config.toml
rope_base = 10000.0
qk_norm = false
parallel_block = false
lr = 0.00231
MLP neurons of a small language model. Each row is named by its layer, matrix (gate and up: input weights; down: output weights) and neuron, and shows model dimensions 176-367. Each number is 500 + 25 x the weight over its row's rms, rounded and kept within 0 to 999. Numbers have three digits each. A neuron's up and down rows have the sign that makes its largest values positive.
Before each neuron's rows, "fires before" lists the tokens most often just after its 100 highest values on Wikipedia text that the model never trained on; "fires after" lists the tokens most often just before its 100 highest values on Wikipedia text that the model never trained on. A number after a token or word is its count.

fires before: " " 69
fires after: " (" 36, " " 12, " Total" 10, "\n" 5, "″" 5, "°" 4
L3.gate195:487462508523495486499512534497483498522519508506470510428489508491480514459475489473464484516541497463485486501525487469517471521461484520492484490484479516480522497485438476510508586453514480480520486543528471479498549526498509529488491488507506466501521480488534468497476517508490495529518485532526531531507557482468512506480477502507513461504518478493543483556470499514515478521528495502442490538555486491498514499524538540484497489455567472529550498498534517502475532499511487518513535535509443478471532462509481483485463477469539481504526511483459491528520540483528528496
L3.up195:519487504474449501543515531480516554530520513516503507435474511495482499490532523481506505484485507525496484493533524523496518479480486522520516514479498515495508521534479504463505539466517476512475505506521461534462536519512522522514465512451442470470463498481550495503489501492508482535508497469511507479521492512528539473452487535469491488503477551495505515523477522525483484478529503506506478537479482487491509501488516506486503502504510477552540487506516556477470505533523514506544548536462486494510470469497483494453462506514494532544472481459497493487496532482514495523
L3.down195:478484501467501505534531515504551470515522496520529491538456474489529505470516535513501503489469543507494528500483495503539502486491496548489490458493452509548526479498470514468504519528513516485531519476466501543528521508498516506459529514479488563504503470520520534517494503532490487487480494507524486525499531522450492473517554513463467500540481550462528522503445516497494501481511507501548479524514497488474484478471502462499464482476545499507508468477470498515469533502494553515457514524503476505522501499555464555508490552483508508509509536495462514526498544519549543514

fires before: "\n" 92
fires after: "." 54, " =" 17
L4.gate552:482528496539537514530535482502493499500497492506496503488461475531474499487520529464478503504513461501496490505458505521520497522568513451552508510520516488528468494517514538510485520488468507509490508546488518523525475479541516460463509491477478467544545502481516469516493537554527472535484488510509448496511522476489465506504533537510493518515487508494486529500492503508529475459467563454489508507511506519511497483489517454466550538470476478546502517523511507514514459504482518525515503524483518507486476574483460534505440502530501511502513454485515520507547486496478490508
L4.up552:490524499497491516506533504503507512472513534486492530519513499506529470513517491517527520509437480454510507506527554487526477483491496503486505528526537480498455498520551544522540537491502524464516516494518503515493550469462513478458540481486493474508508530541515481494458511500479493496516499539532475513499528511524503497498502521485494461478500514497455506541491508486496486453492506486508505513533471510484484490441507479477491468519504499522501535526543466474485474516476540470545501536514460484485508495473451512465485466520474513516516502502493465483516484513501520547
L4.down552:524474494527472488475488504511500511476505449500489469476502492493474505499452539499539444506523499507525517478493518489473513486479493516542450507459439476512512520484515530474472509492498477503552504492562556472498498530515431480496506523467544496534487547477509493530498520489553470504502510516482517473520469552514505498568508521498532494486526446471512494492442514478532529508499480535521509499515447493481505492524455462454499500488450498494459481479485508479506513556550495496502436499468488497484535519466500522486499485518434450476509523510516487500475486448476523548

fires before: "\n" 93
fires after: "." 34, " =" 29
L4.gate156:498513547500495480515546446469512517499536504511507503455483454511484507544491493492471469489497506498480534501476527519520506485494517494502491517487522524508512541526484489484500496504521507508459460465455460488524487464530518473491556467504486429537512507521512483453468497492491514495478490483505549501527468538508530469450511502488515489508508493472519539492491488489466527475516492506501520476517477518486532491519453473561471470522470515500477515511510500533482478495524508485510444486495482510525518504503547515456484468473525515495520481482498502484506460506521550496
L4.up156:460522488514492514467497447516533517529504498483477488470484497512496486503473523517523540530501491502495474490478504530496497503501509488504498474455526492521431502502519531494461484493524475543516468552478464500475520542473491480456498544495496499472525490509517504494507518479557502510487520523513544516487495498472557513512501505528478485520535468512491535479504532499497505545548508481500529502500520446504476454523528482468528508515500477521443523504501477500520502464528490523498495506476511523531509532467477525455526474520475480485512478451513511536507482464490521497
L4.down156:504492482550507518505493492526446533536531520535509542478522493456535459498445520506514508468509501515526552508503518471526468519501461514449476494505540502528463499463484462497511460517429502502497484479510516483489476546475500447482496540470513491443496487471510463466496537506509506551511493489517503508488477556542502524502496471497477470471526500492538481509467514474514535467524498499520485531517497517526483480538488485517476495551563510544491472523534523520518499485521498536511507480491503554522491495480511515451513493518479503492472483490463529503519506495480502507

fires before: "\n" 98
fires after: "." 35, " =" 19, "s" 5, " statistics" 4, " life" 4
L4.gate811:507455507448492504508536457498483536514448451502488518503512476488503505466508498504526511517495464465478477522503528522483507530546499502453489469480529541474497512477481530524555513466509494501475463514514479513523536497495524496476503486520464495526505460480472529476507486487502566501489440496477509527504510494506533525529518450520498489523481524506476481475521472481490497498521475481503506493482522472504495474532500475524514445468543494509481512462529475537518437524451487504528516492481494485495457488466494499512453513469507518502524510496444477499476482484536550490
L4.up811:517499453500505502523481507472536482466495491477514494490524504495430540481549479509492518506502439505447509461516520524514519497523490488488518500519521509534537453526536536499485507513497443487536504506465513504480494545487483510476460514481497500480509488440514444510522507505500498494479481455490471484496502486481495499527496500463470481500559482491509478569501482474469508524464479510526461515528454445496583527517490504474485510518464494472498498508509440490481499509490511463516524544512521498477544507498502511498501473495460471502479513508499490481519547486462532491
L4.down811:493499512503484500467500538463483458538496526498530508452461468511492536471486519499467484490446510518504501489540478454558476512527517516512547477489503535500517485507523492494498535511518532515519524505533480459493444520514520499506513522502513496525517477522471515547485502493487520481477486445567526508517458467497483533469533493483544507546478495503504526501468524507482482521525590556531518478527527451509468505504500497488494508495432494561486504492426523454502511523512496467478539507482439517494469487497529516476501488509499514506522508461496504447502506520478500501

fires before: "\n" 100
fires after: " =" 41, "." 34
L4.gate567:474463520529534474503453543508496509491473528493501471496484496497510494475492507529474510475462482493444527497506486518463464529537540497520475483496464508496492495477515562530493509468500495491487482511518495520487514502517471484487502497470468487483496485504530517478465495481541507511516481538516510503478493458497494526479472528508477501528505482455503544511556526499537524503500509510472513492493518478505464475493507503494488487456535494508481569518472519476493481476484492511498503517475512506484476513500466567491483479517457477520493486492570472545508494459481519493
L4.up567:451470550502481484462512509526481510471498503497481468511505460521472468488521495521496500511487479496507514480515487530538498525481520514509481480499499503495476467484498528504492560486519499463452484509456463480501483476490457473536512503500498487523504515442515486423495532498515519464490528530482466526472516469453513490514491467527508488509487513513502480504509491539501542491495520493498513525502533476495450487468467453502479506480502495507485514485505528500495506498464509501529471486477536534500511503469498500451474451527481497515461495476521522481508519559480513519
L4.down567:482502483511525533466493528499487514439477490517511508441529490533522479510491526545486497500480483515485536509485461526516488495489520529479487460494480512561488513479516493465495522464489518465514490517483498471479499500478475486515545519510500494485540539482525518488487517500524505453550504501475469549492468491504522481455481467515516503488486494509522478502531512538471503527525537483522471464472498506534494517483495492531453495519514494506480472473496475488509518490457463533469548490486542476466486537470501483481464455538510524509491517498533522498513542494477534505

fires before: "9" 31, "8" 11, " " 8, "7" 4, "th" 4
fires after: " " 51, " the" 14, " a" 13, "1" 12, " The" 4
L4.gate750:512492482492507503513464525551496507522514516474509485505554507515505473505517529526485492547494466508489495513492437468504513485500463517514503460511533514528555516566513547423518457487494491570519502515515469466484477515509462506487510512500483482535490534505542516509503475458462518457513528528453498475504474507505544500515498535469499542490475468524478514513492488474488472503516516537473488457478475509484518502481513524466479508515490503491466516493466445458516500545483460485476494453449528500494526487476482506516502509510456503517494553487480462474502501466449524533
L4.up750:527526502523510493517503530534493497503475501525515497498510560536453519521445544492497487506534482518458456477488486422479455494495477476546476479500534484509526495516491509465574494536449483568498495509475492508524519475502511508516529479508487479506486516517458524515472471509497479510495536482510498510528503501512468530477481513500501484456526492514503500502500496452529491487468536496502517508502523462506510519531493476457505519494473542466494496507454505526521518548526465530545503473476477503521510510479532435512537512502449477529525521503508475457530444501447537474
L4.down750:541452485503490468487499487530492545542509509477512524539485529496501460497494531511528491495527486516501463467486472487513515495519528538472484503490549467477502513476495515490496458518530521485528470472491502514493491529501483506476531530472485487507496537461489494508512504490512490526513511501472522496528506488501508425529497513500517519522510522455470500472475445487454424500529449525523454483530507478500493486549506516482481503505470487485516531471461447466472472533497484479520500447485474517509548511460536512504490506491468534491472536489525476483473491493485516484

fires before: "1" 23, "0" 19, " York" 17, " South" 4, "2" 4
fires after: "2" 47, "," 10, " in" 6, " the" 4, "===" 4, " |" 4
L4.gate19:508524507463505500520538507559504459465499503515507464486525481518509508466502496490499465519495461522485534510511521486502452494487509496525517458489518514529500482525556528485541477488492493502498500505514464528505550537507500507547469494460489443485477529503493496464536517490515524489525488466535481518526493488473484515536477470522493477449467541493489507512480442533507463488536505492525468525490483513447513521536507524509531500523498506503543550545492491536524538564513510516463522472468467487532482503485503503501452461490498457502510539512539474529510484481506483511
L4.up19:491492504488461481502491477415503518451495504461486502479524518503550536492544507467523520491516495544534488489439511515504473485523509483457502497506528550530503515507488533520511512489494448539543502484492472522464447478496480507512471506503494489487471544505529495481502488516474490476519523474492485483527513486483492522518481465507517531513493466489480507493522512481497516522471514545506518512537485523472537516521523509478479515465554469523529479522520471514456475463542490480460479534468524488510514517503518488452476486542465483514485516493563524492441536484493494510
L4.down19:521499514470505505501488463471538507499504482466503466518523527502462506534513507501526490527535511500471494505484519492539502494478487522510483515475504499537524486501541489496525492488520500540511500510517515488507501470493511453503516488473534510554508494522511512523506516476469519485484497477495489489491506493467482452544461513484486498534496470510470509504464457489522509559463471542505498529504472461483497555466522500493462498545523451493483469521524467535473490487543505522434527553463512483481475524500520496517505502544508458510529502470522489445460530530467492500

fires before: "|" 47, "-" 25, "\n" 24
fires after: " |" 47, "." 28, "ologist" 11, "\n" 4
L3.gate72:479473500519492513437494529517507482561484505493512500463527494516510501485528491506449485441449534469462503477514486529480482514543507509490508497442531510446496499489512511503505515516508471493463477511523489550495508531572500520554483500522504490487529467474487530472491452538492484495428519509528512470488538467488484523477469500483532524503527564513491529514498467492515464496507481478521435511446502509499535492527506478504521512483485508522534547476472484478490552498537497499503497511471481522499489528519536509482506529529512515482460478476500490518498480470462477511
L3.up72:501517465507512525433471515463465504516532495501495513444506494478489496501482528451482532538485520481491470545498473490521475473529535559506529490479543494487491479498510494488506491526497506504520455513497476520467515499508478522514518479538485505488515496508470472498469455505471507462454519540493489473481503506497484541503483500508519537513482550510504486487501482531468516486465518497495462535496481521475505483527523512527490523480463490515555512478494508491491526509489508490514538538485460498547511499488494468486484499498538487478507539476509493506527503478489527551
L3.down72:506506469545515516486476501526474487540480482500480509449501476531521505506474492471485464475526518503522502494520477481513468496546545521484448504466500465491515541528513504472502516499522516502507487491547464505499502492476510485527480521503474465491472480537473524520496447499504474466440498516525493507498514512541522525503482474511501520508534546519492506468356445506462476494493508539467462509505510530498495509531502485514523492530512485536502519476472491511449509516460534516519546465516478499502497476488519490506500543488489506510450508486485480429507532496476482554

fires before: " |" 71, ";" 7
fires after: " " 80
L4.gate935:469481470502494530517455508528505523497494515498449537474486478452477514442495508503547508525436523500493527553539476481513497502442490512484510517483503506505495486489507498494499460501511494508500537468509489474484495505531533453481459517518486519526534544476490497533494472496471478509525463499511507468500532481418495535550522511514482486496489473479531516487521486468466499503469522470521497509535525499520511511499493510508476525504519515510471541546502507515511465502513536463472538578482526475492499491454493545515485516476530512492505531465492511460485518456514540475
L4.up935:491474447548473533498542533486516506457475541529482490476521494511490444490491500528511526465528498470544495470481515544477465483531484535524469488526483524511455475524508498485520510516521531432472519497514491517528490500487489479464497505477496523506451471520464495492481497522501534517493492481489524512517510548461509447532488502542517465477491484482469519536486525493503512527545505464523488463497439458524518461517467520502491491514465508503500525478524489486461485518499488471509507486480492567497570466500497486437485519524485489474534525522542502465499509480476502472
L4.down935:505514535492547508487514494510479498496524497514468522482494556468474521497485485474522472505530538474478494508508472501477526493517459507525485528526482475494447522462525514516489487498534539462517444520499511517446496506490526493509497479487512468484529494469498503525476508501510535494520540457485527529509500476477475498519492475481466505482484468512519482462452515487473535539562500492421513492476449463500464433483503516463487499508517534483494461524549506482508566485516521499477499492500513497506483492479514491516523494491466524512506458489516473518515490469495491507

fires before: "\n" 97
fires after: "." 62, " =" 25
L4.gate867:496483490521510457478527463483503502458503493516476478457471466495468546487498529496501486455492458521484503490486514507461500534441490513494494484462487528498482495492477560512485535520500484499466480479533463474471473538513469513558515512470499487530499445511508500496453489522563530509496532519552489495509527522502498489482515491481480491527513523442537543481448523513525454480484529484471508515503503550514486470488479496493505488471532488472487487481483479469512442500494527502551524485435503516478505542505497508478476505468521501540502472467478510473485508476486520526
L4.up867:518508504442524474489499515491507514513497553521487499498525521518495459455491501489452490512521508489492505512487475499507481512478505515490492535521514503508482521502535502475470502474470499498531470498497493574496528477516515519502503481465469495492492456518556468504506480514471492489505497507494477433496505495471511497498502452514487479458536552521516498530457531516492532457506510470485513479498476458510496497537488528473497464464494530498479477476531530495511507516547457490483534493524468562477512489488517506501498470554432553484516551456512472512499502493532487572
L4.down867:523520496461502500523479511494468475528512495515490487495498479487483485473482448441561475485482519470520447496459546485520476549519438470498505539482510475471499515493547513511514518467505498538478498503484526520514503517481532486509511506500459504517495499520501495499512515542502508501521450536477533516480494503547455500488471518446487496501553506500480477500419517504515508532514510492535492546530479480533511513467473468534507523510506494519506492478540458511495520476517458546520462485468511504531476495502488503432508474509492522555459492514524434529519470476510505499

fires before: "\n" 76, "-" 21
fires after: "." 95
L3.gate890:473469474482477520466488529522537492507540527522546456521451493511523514494491446482494505487457480474470484481507440490476451509543527505495468450474518478494528494513494466472493476502526534493511515521526454465499518506489512501505565496527493499502533472455490545484522510491491488499488478498464487481498516478479486485473475497513505549513518504529486439501455460449489468526515495468468510516482509510534486524477530499519484508504475484550500514515499517497507525534516529485533503523505462484473482471473530504545528464499513509530538503488511509477526519495532529532
L3.up890:509504470505461530501548509545446500478493535467508464517520519474478490479499507502491495480486470519518506514485435506488505530493496515535528443500545520524478499532453443471542521481493538538417469482526478543488512474535463420500501536480510462520509461459510517484510507494525521495489499439494516507467463522483498504521530513512483524522492487486506477485486498458489526501501450499503529485504515471496503475542509510450504516495467460492504529454458465491465508493495484548502456480493475500496473526501493462475535463513520461517507490523471492485478497539506485498
L3.down890:477522468504497505500506523481529534525504517471492459527503488514456517485503477465478486501451519553461532457512477513502459500557537514470498488473528483489477556542508460478492517514499539535446499524536486519512520523518499513507508514507486496527471543502457536521497501553503494519476476489512533505478508569516481539521508507500524488490429516521504480494482526470497542505542463505520531490497525485483541495514518509477497511531495506536491513516473484498471503483517498511517418470481495524464486500468482479506462535549503551537508454511444530479487507501471523493

fires before: "\n" 99
fires after: " =" 46, "." 28
L4.gate360:513503480550525480439512493503483514494485503523534546442513461520509476459534494472523515511469477534526531479480567528544487469532476534492541484507532459482472493491539491495499490450499462481471511567523493490474493504476537466441487515462470555540495472514480505484514471504465518493474482513545512542468507470524474451489494476474482502468488469463513533507532480472497497475508508518505489531525502539515464482519491470505479476492479496497506514495505489494487539506548537512507500456469504488498475519494505499505459516509508471517480481509510527470511546458518482550
L4.up360:529522527499482466491517472551488485503507511468499509501495502465493460463513480480516519529518497515466546481516522497554489509498512515486472465482549485481500526492527524464541491519523531505510513511499512480547510519502530439492459485507469505477532504497501494516512542493484496501476555513504491487550485502519493484508488514483460506463536472484510486497490500498523522492486522501474489536527459506560535431510463498509494494433505485496525499544495504480465518502521491507496498516511519525411469498494515515493494484499515450481477551466527486529535463475524504494
L4.down360:539481496520447478507539519523499520485500491564508493490508501511462532443477521508499513515530492473442506524535509476497565492488500513519538463546495523495497562515511498490505503483503536503494474487512490474495494500483488461487516492458489528482515485463503557524510445471499507528545476491490452480495524547487452507509530462498547522449478493504518515494496524471517482544495515457523468489507516459512519473520522498494526506467503489502529491519514516529488476541529465455475497514536541481466513521475514519519475537506457517525481476498508495459553543468502488539

fires before: "1" 14, "2" 13, "3" 11, " |" 7, "4" 6, "7" 6
fires after: " |" 69
L3.gate983:494472525522506502485506476551468503472483481503533464501526467504522482504493483470490457462502503508472477512506536498544490485527511470484511472542479496490508462490512505473533458517525519545515518457536511529503504474433475496479496473498543462527500544543483479503512459527472469486472513497519512500471520482525517532524503476501478483456457495441530483472553486514462509497488527546519547491508506541515475478509489510509510519508455497476531479533512477514535451481516470529531490502513498517504554497454522475527527484500523469526500530460514523494478526414504520448
L3.up983:504463532477448542525466496477505538495492515530545478458509491516511472517464508533467540474489506505511531496465509458459482458530481522484481486475547497501514505506495507502512486474474477470545494493529486491506488495526467510498490484537466529504468491516469491456525524448512498491514456537475472466522520473511486521468488492481482492512503476490551493491490510473523483487491476508465459528482494518487531502508535521523537532482485509468493523510509559521486505498517499505500488577548515525519536485507499529485475486471552526470534521478465571476478492522536496496
L3.down983:520538495496457521486482516458509499518553519509487538489496508531493493499457469502523513519494467558488528495500472534495479465504506548531561503475479487489488480506491517509498513471496506501500543517484450487496543498525491478509503516547500485529475450481499508534497538487461501463520497498516546511514435468496467472511533466522491492541506509563493442472519496475458449484497509524518485503518512501500481493476509492527497521503510509523477536481520476511487520514486509485499510463482544484471507459463490505486491479489501512524525530501472509477469492468469502468

fires before: "," 26, "." 12, " II" 7, " of" 5, ")" 4, " I" 4
fires after: "0" 40, " World" 11, "th" 10, " " 4, " Summer" 4
L4.gate83:473502478495503509480509506444509494497533487513465463498504539525499524477479485472495507502531533496521513501527526509492549524488492511505477490562526479466487541461507491500487500533478503512491508474502530508500505491499515509495495467491477480490561555510515465463422505510492481567511522500522467484511490515471513482492478505560490481490528479522521519525474523483447480529495533456509547505496493514477494479522497515543500496537485464509511491469497502485443513484502489499510449570501511469520534487447492528480518504482534511521526474508480497486527500480506474477
L4.up83:494508459511482540517482508514489521488479502467526466535479509496450525530477470525514477517535556467445507472474465451497486505509471505500478530477482479457511484512517514486525487526508507452467505564484483507503471485492500487481510482484489506441500483480491475503489521512502445506524479482488492539483490532507553500489468487468503497467527421521464488503509488472490497544452517490520502482485479494470462507506540514497504511543483555494546466516497481514491510488468475521490472486474508490517497462503495512493530483475469521484459537488514498490536519482503551446
L4.down83:474509480455490497482500485518522503509540523532489472512524500479512501523491461504476515517473529528519480510537555546508511515500481519477499489429507510516494554504471550476487469498474492462481524489476517516473485557454522521498527479524515476485507490485514514497469475511481483473506533489468490510524520478506485536510522526477501521521494484496482511504500526553512472487476478501465510541507554502508495519480505467516483508495504520531486484505518529514481520507515459461453482552497532533533536497486509499493498552509481478498483467523526496463513479521529532531

fires before: "\n" 94
fires after: "." 82, ")." 4
L4.gate251:469495499504517518479531476499474516500516488504524508460487465517474530471506495507496511503464461492492523520512486482563494492482501495529467488512543519518439506466497514579493513462476513468457482534474532532490529514486506585481547452478463490508484494496522478480444472502486509495510446493490499508514476510471483494513476494490505489463535477502513500510486510483517508513477522517509516505463508464473532459511496498498529496494498501486490507550491505499519474536490494461510507504487495494483445483497474541526493469497469535528530525529502531482513500491488499493
L4.up251:496492534520520539459491491499488500499506512488495519476464472497503505475555484515537509536453471477453480509516494536505508481506568504516489513478437518535428533527485550513491533511449485484480488534510481518486500506507529522448508468478520487515528508502449479467518498469485521497533478513499483501507542492453546510506507520532459488486494513515535504519507473460450464517551496541526462501474515474513505521467496494459511457468478501514506556495517500487508505517456534445520513477494533485507509521480491515544477462476475490503504507483525477506549517501514504518
L4.down251:504477470490486522480461446519477504539487497483499475495507460492484503450475510475477470490468524495508550502520531487512539480500497483442505496475518491489513511538484544474484513492454557447504468545483458511447499495492485504539510505526484502531455473485533529469493498444503515458504500486491506512493511469495548488491498511492509513515448489517529468518410470467433540545485504507521502480466485521495532500472523513501516495528516489541517493511538519468519494495512493485533513561521479520467531455538498523469467453479484497508466507522493498507511505465526514483

fires before: "9" 19, "8" 18, "7" 17, "5" 11, "1" 9, "3" 8
fires after: "1" 99
L3.gate537:501470488536459504490491496526483508507550502523522471484490496503498503506523477468532467463503511561526494498527469483478504501523479538480509507494502497516494498513480516500482492467484512515456483486470515481484523509486497508509506527498518467453519487505460520505479488466514483513495518511523528449466496498490501477521487465509468476536496481559464469491485493468497466507472500523490518524461552473486509512512511500507473460491497485549465546496467543516482530498486493467505539467478531532532427505510530486468479518475514503509506523483560527511480508528552512510
L3.up537:485511479478512506554524555455505517482515508457529510459506547534524480500541490506524496482513468545511450509510506463498427538482531513485523561504499518468489475546504512491488475511472478517449528510454500507523550497495522500522512514514485500507464483552521478508478480509492497505471465496471502471497476465505552482465492500452477524517506502488519530494458458501476490538477494467509467485500498513482493526477516521497471476500446478500500474520495511502483475490555508483468514478508440487477506511526505508493481526498480507561495526510489463498482526477502503512
L3.down537:467527471527536555466491462477448494530511483504497488479505524517515496518474512500488476515466492502513499496491493508510483523462484509424459528479528487509476487511516488500480517506514496518502475500474527531522488533526484510521515501506520466466577504516420506521510533502482475494505529437499550506547486485480530504492466494435520510501499497488533492477511470527497483493470527511539518496499466538501501441483478451499509466464512508493520478523503469432514508493472478503526497487503502496522491500494510555503519546554461512519480489499481487447510463482471519533

fires before: "\n" 100
fires after: " =" 37, "." 17, "s" 5, " statistics" 4, " life" 4
L4.gate367:500465537524481508499524494447482517503491463507527494491508489535471488474512475499502462512538482510467524534482487520534482477493479497496472493478508502494498489512483522545489559465491480463504481516505452530504508520479508507490514480497489508519497474484514486501496478529503509535520472516518470467507497484478533491491533509508496458500569501479543526501468492472449536459500478487552505541471466517481489495520529506460491464459491485524504486547494509528497501518469484518536468519493529470464489527504505503506495486482483489553498497502487528496496506491464563540
L4.up367:517458520496509495487501558509456491520515484522504477498513500532470518502520508477486490536496493492443512470532484487527500495502486480497500524524523505511487513521462525523536531495454479492461456508513487495456495503518521496461537475489511509470512513474510458484512483498536501510543471521499460496499502530455526506523502527481452492456549498469487495526476487490473528473507560529537523546525481513473491473523499477506458461518491508493497522522545497492495499517481470487513496504489488505500524486489491542468452479547465472492513522499523483471509533465458511596
L4.down367:485462521487511463449498507532509497508488468520508475486491481481489527480512506466523495495532482490448532509551481510537503479522486493524472467531499473531496501531447496511502510456478540516486461520507486488460489504475483507497490480505521533489513494480492504476522462499519484529528488492496502501511492528530486513528518484504479528501507523504511506537381531498505526516543482487520534546517470481521499478521487466450493496499511499507502504552503467496478520562481478485498494511483499454501477446456498543505513477480432492550480502516494506493544541474476502531

fires before: " " 43, " |" 20, "E" 7, "W" 5
fires after: " |" 40, "°" 13, "″" 11
L4.gate691:501479532497515496481519486469460485499500515509498496528516511488509516489515519518508441476511500474504527468530522467471474518540515522497495486511487453539464473480473492508469575484494503523494538459514462485507512524486497490491524520494476509478514514505502485469518519491535514475564464500524515490544502482462498497511501484488480518508497502465527497490491521502483459491486480486561471548556505502487499536503480504503465497523523506517519472479557496514501488493494478536496496520479518480494512462518501509493503534498481498506497499502487496469474525530488524469
L4.up691:484483544464479459496473477483508492497517521535489511473492491515497501503510510548475457551537487494441495471524509496495497501527493487531486461492521468494488537509521505463491555534484463508498499497513533529474542488523500481517530465494477498476532470504503483480493516469521514514514524528516527493458529537481487493531535484452512490502461495466477518478493513504507535467516500473468454541493489528486558530519448497427484460508505518461496458513522491489485515537519469490487504514498532519507497498513545555474494505506498480487500505467517475519476524477507474505
L4.down691:446412532490475493503471475495539538471456510529493483465506527464531503519511477530485492507500527474448507526517486498493465493492508474519501460498465510517496507462520530467446523535500523512524519535527490520504549491524478495520481482488481490507499481538466480480527502493515529495434512545518485545513540503458486460520507525465519476487476488466509465481464471480532499493459527514545484534485515470486535524534497473474511453463469551489502486489527515487481556547528495507536492517512457505504526503497514544490470515449493486481524514509532444499506535519475504455

fires before: "\n" 90, "-" 6
fires after: "." 88
L3.gate59:515492536512518492454485516485491527506482488517510517511430469516486523461473520538557513547488552479487510526492463537507496473507498478511488460467506469544475477481479478508518489557519521507531461491516491479472483528515531471487525531526520474521490509502490490498515463484505556496507521513509456479513501521475548515521519475476453503497523498506472497465540517461465507467485500508532497522497491515491505471488496500503480510511501482545484529478491486521507501491525560486505508481490522517498511476470448546480482471536472478486488477514492543495496516476517527510
L3.up59:496503503509542487486510521448489517518504496533521482520458489499506498494472527471526498535476506515466489521451489519549511494524518485507480464493488478513492465521464456497552519524481511578509487484540510520461505510503496482492525546462506502502515487503494491493499470527514531502502510503533465511524478534483524548491525467494457525531475517498529526520495466463478491518477493532525469433487461496487463418468524471510478506471510485480537471479547481519497527493520516515500491509480533511503517498460477536503510502509507450511501476519503520492522535488477512523
L3.down59:491501497479513494472500498529493503508463444454541506535516499497481499478498485496506479494518474481440559472518522484491494523488504491489447456482510486511502501485502438492509519498507512558453508517491500501498534470490486497480484539519542514490510525484494523516512493505456494449491488486491533501506517496512482507511485483505486501549515522464509475507324516510453492488525482487466463504497474501487531468482503531447522525536470506508484531548478475483470497510473521499488457501506476486496533499510492511506498521498484495480509489510455531506500498469509512521

fires before: "\n" 88, "•" 5
fires after: "." 73, ".\"" 7, "\n" 6, ")." 5, "\"." 4
L3.gate935:496538496509523503488473503484472522549464503450531526506470439518545539480484516507493506532522544464445499499511473507514505507525482517507494557475490513501483490462505485501490515505521512485497525518476495488505510512534489462507491496484477498509507485509456493550507498508483539474526527515498549522531511509490540546464461490516547504542505512465531518506448525495523495504515562503490478497459508530513537491461463518475516474470509501508554545513488484507524506513473483467526493482516493494517516533511485508535460504508514503483469494520524533524520479488516539444
L3.up935:489505526469543542511502431562504484474482494478545486495514508474509466520519537542487537528492508524513508510503476503486530491483508558483500474501501511514503525512531534465490516502502484517529492507522485500488484446536508549495508497475518517498521487505488500524458467540461511506536521526495491443468498481496471495513521487517489528526503482501515517512474465473503568487496470529458501517501461477524454478477488493482507515516481530502479499499552539503530468490510501489501529489535495482521464508517538478511496506503514512503510468466487506518469475458502507539
L3.down935:444484488501539492491501548510490483508510492487506430481491499465474505474504480501498510489503498496519502463504536550453501530495486473483494540510495487502498502534521508506505529517454494451518506513526477512482468554519510545529486492502495478465465494466468521511508503505493508506506515530509452505514536498561505501532484519505504486472487485529499469509429484457511504452506476469493524533502494497477494486505493501500547509529483535503501503499513460453499512528503520483536494491501515436482515510498511563508501496482461511491501488525440458521483504452492464545

fires before: "\n" 95, "-" 5
fires after: "." 87, ")." 7
L3.gate239:511519508480530509527524484482494484481478536486516516523436502523501468507488445491523468522471493493468487434512527470511521488501513436501515489494516520455498479461482506531525480514523467502485468489488469533506532492521518498505519478536499489507502504600515497501488460492497484529523467458475488501508490488453516529481528492496509469489507504522509472475512508469528474488508483529530514501493473516490513489506511485479489530479492534495505483547530545502468490476523516515523475499508515506437494473507482476496550466494493510520535516455469501476557568505536510465
L3.up239:501548476486513539509477506531519515482493531480525475517488463547503487514489452500565500474515499525430503493525499475515507506528505497541495496478504495479503516513452520535502513511495522532477435526495506564510488481485521533499515497491501514520507516537486535527502503555500512475552454498512483528525482502492538512474533495547514458508505498523518454493506495490535530500517498528468494510513483477539505510474523459537484500496501497494543509471515504528470484534492536518455538513452519466480480492505503490560510482525496499515493456501513516486514534482479546511
L3.down239:488485468493488504516491491448489508481499521502458492481478502482495499523512483492537507530473559487462494488482495530534495427521495480475462474535526499502488469517507498493511536527563533520479513504553493532513462519506488484469503515479501483510486491453498502527507523495465497503480508471512538464497486476492507503510518497510468498487459542500507522475489482480482507565461493490514466511493480499542518468527507485522540514514538517550509500507501471548470469502514512527548511465469471518516489487514484489509459500514506540456479489484460444477570496491476512564